MLP neurons of a small language model. Each row is named by its layer, matrix (gate and up: input weights; down: output weights) and neuron, and shows model dimensions 80-175. Each number is 128 + 24 x the weight over its row's rms, rounded and kept within 0 to 255. A neuron's up and down rows have the sign that makes its largest values positive.
After each neuron's rows, "fires on" lists the tokens most often at its 100 highest values on Wikipedia text that the model never trained on; "fires in" lists the words (lower case) most often at its 100 highest values on Wikipedia text that the model never trained on.

L6.gate484 [134 159 134 109 120 110 142 134 124 158 150 145 147 124 107 120  72 114 156 132 127 107 126 137  75 148 116 142 137 178 166 117 140 147 101 142 176  88 105 139 139 131 136 148 130 126 106 170 134 142 118 149 121  89 109 137 147  86 112 126 144 117 142 111 167 153 104 107 119 129 160 115 112 139 129 109 112 133 184 132 144 120 127 128 151 141  92 162 117 110 152 164 156 122 207 149]
L6.up484 [135 139 185 141 145 131  73 117  93 140  96 168  93 141 114 130 163 127 155 134 110 150 123 148 112  93  68 145 140 119 128 113  91 146  97 156 105 171 126  77 114  94 118 144 101  82 138 125 150 157 151 138 137 107 109 160 107 129 111 122 145 148 144 135 147 131 145 109 124 184  65  94 131 124 117 129 120 144 159 106 135 109 128 151 136 125 111 123 125 147 119 135 150 121 197 106]
L6.down484 [106 141 147 191 120 137 155 159 132 128 154 137 111 126 145 107 115 128  89 129 146 165 163 160 138  94 125 152  97 136 155 134 141 120 160 103  96 132 166 147  87 134 128 123 122 121 109  96 173  99 103 147 137 116 154 115 135 124 114 115 159 174 133 121 114 176 163  97 117 139 107 120 107 152 116 116 166 142 134  64 158 115  96  92 133 135 107  98  95 112 166 126 131 145  97 104]
fires on: " that", "p", "in"
fires in: "that", "within", "group", "top"

L3.gate142 [ 98 112 143 114 133  83 117 132 119  75 148 111  98 164 138 141 140  94 106 128 132  80 104 140 137 134  93 157 133 164 112 153 129 147  85 189 112 101 160 113 108  83 133 102  96 133 155 134 105 135 114 165  98 101 123 131  87 142 130 125  98 148  68 158 147 122  94 123 100 136 151 119  93 162 123 141 104 137 144 106  85 130 108 165 129 111 138 140 122 160 110 147 147 143 165 117]
L3.up142 [115 143 151 154 123 116 147 115 114 115 147 106  90 156 152 150 114  62 130 171 109 106  98 168 162 122  79 151  99 106 103 131 150 146 102 189  99 106 164 164 140  78  98 112 118 124 153 124  93 112 136 120 120 122 103 146 107 150 155 107  91 141  89 132 133 121  87 122 123 160 155  86 114 126 134 100 146 128 171 135  67 142 137 144 106 144 123 108 140 150  93 117 136 113 162 115]
L3.down142 [140 104 106 134 104 113 120 122  94 129 167  72 103 124 152 149 127 102  81 112 160 169 125 135 136 132  99 118  96 177 128 162 115 105 113 132 110 152 133 159 113 112 127 157 107 129 128 140 135 130 138  89 121  86  95 111 148  95 155 147 117 146  64 135 100 106 135 158 167 101 163 157 111 134 128 120 125 133 127  98 151 121 119 105 110 108 159 147 114 152  96  76 145 100 163 124]
fires on: "ard", "ith", "d", "om", "er", "n"
fires in: "award", "with", "awards", "awarded", "women", "crown"

L6.gate71 [119 129 120 141  92 106 125 125 106 118 150 108 169 124 120 137  93  96 103 108 108 103 141  90 136 125 151 149 117 132 128 157 110 104  92 131 156  72 167 175 133 134 101 123 100 124 134 125 158 114 129 113  60 114 176  99 180 111 138 140 195 129 147 117 137 146 128  98 154 118 112  99 112  73 150 120 122 148 106 113 119 126 142 184 134 106 147 126 120 149 118 149 138 124 112 134]
L6.up71 [ 99 141 137 107  89  96 138 162 147 141 117  99 135 118 130 135 175 134 142 136  86  95 125 131 179 172 124 112 105 140 146 125 137 124 131 131 168 112 107 172 126 138 139 113 137 125  97 110 113 121 125 116  71 114 144 145 130  95 141 139 117 118 111  86 131 111 164 153 126 110 134 150 145 113  93 130  83 189 105 146 114 139 107 144 100 133 139  77  97 130  85 158 142 113 134 146]
L6.down71 [145 135 178 155 127 104 136 124 117 120 153 138  94 124 104 107 132 128 112 139 145 113 147 146 129 119 145 126 142 153 114 121 105 184 166 185 113 182 129 101 189 172  96 151  94 131 155  90 133 117 112 120 130 138 104 140 124 103 181 131  82 141 135 151 144  97 123 123 180 107 151 112 114 137 134 116 126  94 124 110 128 168 134  51 124 109 150 174 105 141 168 149 118 145 124 103]
fires on: "e", "ak", "ag", "s", "k", "ant"
fires in: "between", "management", "make", "manager", "makes", "making"

L4.gate124 [149 159 155 135 113 112 135 134 158 112 163 124 152 150  74 127 127 141 131 108 105 142 152 118 159 152  86 151 163  94 128 155 130 122 124  68 145 155 150 121 122 105 156 155 124 136  95 119 169 170 145 111  97 164  97  89 108 128 139 170 128 143 108 141 159 149  76 127  74 139 124 120  65 113 118 132 123 142 137 101 128 107 143 141 106 119 131 153 142 141  91 103 149 116 112 152]
L4.up124 [149 167 160 122 111  71 114 101 124 153 103  99 148 151 133 130 158 111 158 159 109 135 138 157 164 116  86 132 138 114 107 151 140 172 170 126 127 132  98 174 154 125 104 158 130 125 119  88 154 158 155 121 122 175 149 140 119 149 147 155 103 138 145 141 135 147  85 152 111 133 105 141 142  95  73 139 107 147 115 154 113 115  92 127 111 125 103 102 153 152 124 130 207 107 150 125]
L4.down124 [ 99 172 130 111 120  89 116 122 133 108 106 175 117 151 184 148 140 123 127 151 137  72 129 188 150 124 148 152 110 129 121 187  96 117 144 124 107 169 128 133 101 101 121 124 159 131 111 106 125 145 126 121  71  86  84 160 103 101 129  93 122 120 114 124 132  99 121 167 158  92 154 153 137 138 139 142 148 102 108 105 123 101  98 180 121 134 133 131 114  99 128 145 131 171 117 118]
fires on: "ct", "ag", "ry", "ur", "er", "s"
fires in: "manager", "during", "management", "act", "courses", "henry"

L4.gate251 [106 149 140 135 182 145 162 116 117  59 116 127 132 135 135 172 121 130 112 153  90 117 137 166 122 143 108  98  97 121 119 119 100 142 126 157  89 113 109 122 129 154 124 126 152 121 131 158 168 105 164 136 116 127 142 128 126 123 100 118 142 121 138 127  95 156 143  94 124  81 144 112 131 101 160 144 135 145 136 132 140 149 114 160 142 101 159 139 112 116 146 114 100 104 112 156]
L4.up251 [169  86 120 183 105 107 144 161 139 128 119 104 103  48 137 160 122 142 108  92 179 153 131 150 121  90 149  89 114 127 169 139 131 147 116 127 122 126 129 148 146  97 161 156 137 142 166  94 108 142 107 152 125 137 141 119  86 135  78 135 183 123 136 110 133 118 121 133 143 156 101 145 107 135 123 142 130 128 140 118 141 158 147  96  96  89 130 183 168  92 114 176  96 179 164 144]
L4.down251 [132  90 136 152 154 153 123 139 134  76 150 149 170 129 119 148 142 102 128  64 109 152  98 117 110  93 133 137  76  96 152 104 156 151 131 115 131 144  83 145 117 112 128 148 181 109 147 114 132 129 125 121  98 128 108 113 166 200 101  94  70 141 108  99 138 147 108 162 120 135 122 131  94 135  93  83 112 134 103 112 124 124 112 150 109 142 111 141 135 136 134 121 128 144 141 121]
fires on: "al", "ot", "w"
fires in: "national", "local", "not", "liberal", "norway"

L3.gate382 [ 94 186 134 137 119 121 176 135 110 113 110 171 149  98 133  79 142 124  93 154  97 135 146 151  95 138 141  95 158 126 131  92 129 127 150 135 124 133 149 144  83  90 127  99  99 127 128 133 103  96 172 131 113  97 136 111 155 128 186 124 160 114 125 127 122 145 102 122 133 151 153 146 159 133 114 164 138 121 118 114 135 167 138 136 133 114 104  65 107 128 117  96 136  97 154 137]
L3.up382 [110 125 105 132 134 156 146 129 137 149 108 116 150 119 164 128 117 112 118 158 130 115  79 106 107 152 144 136  96 143  77 160 141  56 105 144 127  83 114 129 113 104 117 127 129 126 147  90 107 103 123 107 146 124  83  97 151  58 159 141 127  89  94 100 119 143 142 144  91 173 107 112  98 142 113 120 159 136 133 129 120 124 161 117  91 157  75 122 104 158 113 105 148 155 103 137]
L3.down382 [137 123 151 119 119 119 119  95 147 171  91 133 138 155 147 134 133 143 164 156 120 125 111 128 144 135 146 156  85 112  88 120 111  95  98 115 114 130 169 133 134 109 108 117 141 119 170 103  95 154 139 129  90 121 107 200 185  93 137 110 111 143 126 138 116 128 139 127 145 122 115 122 151 125  96 107 146  97 134 138 134  94 107 134  70 115 119 139 130 115 122 128 146 167  73 154]
fires on: "oc", "ill", "g"
fires in: "village", "local", "located", "vocals", "location", "social"

L8.gate353 [155  98 101 146 162 103  98 134 127  80 158 148 148 111 120 101 105 125 110 124 163 163  78 144  95  94  98 159 132 119 173 120  93 117 124 166 119 108 120 129 171 161 161 151 104 133 115 126 161 107 107 168  76 100 157 140 122 109 135 130 110 123 128 100 117 128 102 115 160 133 110 136 105 166  93 150 164 145 187  90 143 136 126 167 150 115 151 147 170 137 152 126 163 131 107 168]
L8.up353 [124 144 128 148 136  89 133 146 135 109 108 141 151  88 139 130 129 165 120 132 138 133 107 209 162 170 100  96 102 139 162 139 120 140 121 165  82 137 123 129 179  81 136 147 150 102  88 127 146 123 132 114 122 136  83 130  95 154 142 122 149 158 145 153 112 134 139 148  80  97 112 124 144  83 158 125 123 151 106 152 150 158 127 119 135 113 148 133 120 141 135 148 103 121 180 138]
L8.down353 [138 155 134 141 127 143 110 167 149 130 140 182 144 124 129 116 107 133 108  88 104 135  94 132 128 151 132 112 125 110 114 123  97 132 133 131 169 136 126 121 124 107 188 132  95 136  92 145 184 122 120 157 117 121 162 155 136 123  97 118 140 118 179 124 104 109  97 108 152 151 104 114 149 124 129 164 130 177 121 153 105 158 137 116 150 198 133 128 149 112 133  86 143 116  99 128]
fires on: "al", "ew", "th", "and", "en", "w"
fires in: "new", "national", "royal", "south", "grand", "federal"

L4.gate99 [ 91 121 112 107 142 104 129 120 139 126 148 134 101 139 102 138 146 101 124 123 111 135 151 122 108 121 113 106 130 120 115  96  87  96 165  98 129 117 104 124 145  78  95 107 133 156 137  95 139  89 145 122 153 159 126 139 132  94 137  88 158 127  91 149 110 112 122 141 116 193  93 121 118 142 113  97 172 163 118 150 134 122 158 121 124 144 160 147 135 145 103 158 101 116 108 101]
L4.up99 [149 112 134 142 104 128 126 169 147 116 165 122 126 113 155 116 109  83 116 108 140 122 107 113 116 173  96 143  71  93 103 114 110 110 133 120 113 148 144 142 129  73 123 134 156 138 103  93  85 115 151 121 122 202 148 145 131 110 129 120 107 134 123 118 140 136 119 146 104 168 144  72 153 150 138 146 144 115  83 158 122  74 133  90 142 150 126 152 119 171 160 164 117 168 162 119]
L4.down99 [159 157 140 137 141 140 131  97 104 150  88  97 165 124 113 151 110 134 123 169 117 132 110 126 134 183  94 122 108 162 131 163 110 128 163 142 116 168 136 139 119 145 108 149 156  94 113 144 117 121 129 127 105 138 123 115 138  93 135 146 104 109 128  90 120 107 125 157 135 159 138 119 131 133  61 160 131 128 128 130 173 119 125  98  97 103 131 118 120 148 104 106 137 144 103  82]
fires on: "ill", "g", "er", "ot"
fires in: "village", "still", "million", "votes", "german", "william"

L2.gate468 [132 111 140 109 150 145 142 113 117  76 119 152 120 115 131 145 132 155 142 145 137 124  99 151 133 137 111 142 117 153 165 117 139 149 119 161 117  91  85 120 115 119 100  97 114 113 105 140 118 132 119 151 109 112 132 117 134  74 146 101  97  99  79 152 145 128  96  94 117 101 145 125 142 150 115 154 125 156 118 102 156 121  62 137 168 156 115 149  95 161 157 147 113 118 119 177]
L2.up468 [108 144 137 114 135 140 131 141  97 105 105 167 114 135 103 106 123 116  71 147 127 163 131 163 117 166 127 124 120 145 154 179 123 121 142 148  95 102 103 114 114 137 141 142 145 106 111 128 105 148 126 143 129 121 115 174 100  84  91 111 130 113 101 128 157  91 131 147 153  88 123 119 188 156 121 120 109  98 156 155 148  87  92 127 154 117 111 124 101 125 158 137 111  76  94 115]
L2.down468 [137 185 123 155 134 135 107 138 131 122 126 115 136 134 146  87  79  87  87 122 124 138 133 158 110 169 139 118 144 119 126 140 136 103  93  74 103 110 124 153 148 143 153 178 134 122 125  98 104 156  94 141 130 138  75 122 106  98 140 116 195 118  94 126 152  94 138 159 155 104 152 146 131 140 146 108 128  95 151 142 163 110 125  79 124 130  79 154 105 150 137 122 165  96 127  93]
fires on: " that", "ame", "n", "e", "p"
fires in: "that", "same", "northern", "southern", "top", "name"

L2.gate174 [137 115 139 124 141 116 143 108 161 106 131 111 122 143 145 128 105  99 131 108 117 149 116  94 146 139 118 164 154 149 118 160 140 139 117 113 100 157 158 132 120 137 112  96  76 152  66 118 151 116 152 165 105  82 167 158 172 122 133 122 148 140 126 147 136 148 144 119  84 115 140 130 139 135 107 143 140 172 122 122 113 139 134 156 109 103 154 130 150 153  91 109 162 128 135 135]
L2.up174 [143 132 143  94 132 162 168 124 121  86 180 112 145 162 113 130 112 123 141 152 143 147 167  85 154 112 127 130 118  84  67 159  99 163  97 125 147 101 159 114 130 140  94 128 134 128 121  79 147 136 104 168 161 121 164 123 167 145 169 133 142 149 107 135 139 138 131 115  83 107 126 150 128 162 121 124 166 131 120 146 135 136 114 111 108 136 153 154 136  97  97 104 182 157 118 139]
L2.down174 [118 138 135 110 128 152 145 125 130 127 155 102 129 150 105 120 116 122 114 128 114 125 127 154 177 112 157 105 106 100  82 174 101 143  95 107 154 119 157 106 112 129 160 134 148 134 147 115  82 147 123 105 186 116 150 150 131 100 139 136  69 148 123 122 122 103 138 111  83  91 102 103 112 160 138 121 160 108 131 115 170 116  78 103  95 112 149 138 166 133 122 131 152 175 129 121]
fires on: "ard", " be", "n", "e", "ing"
fires in: "award", "be", "awards", "town", "awarded"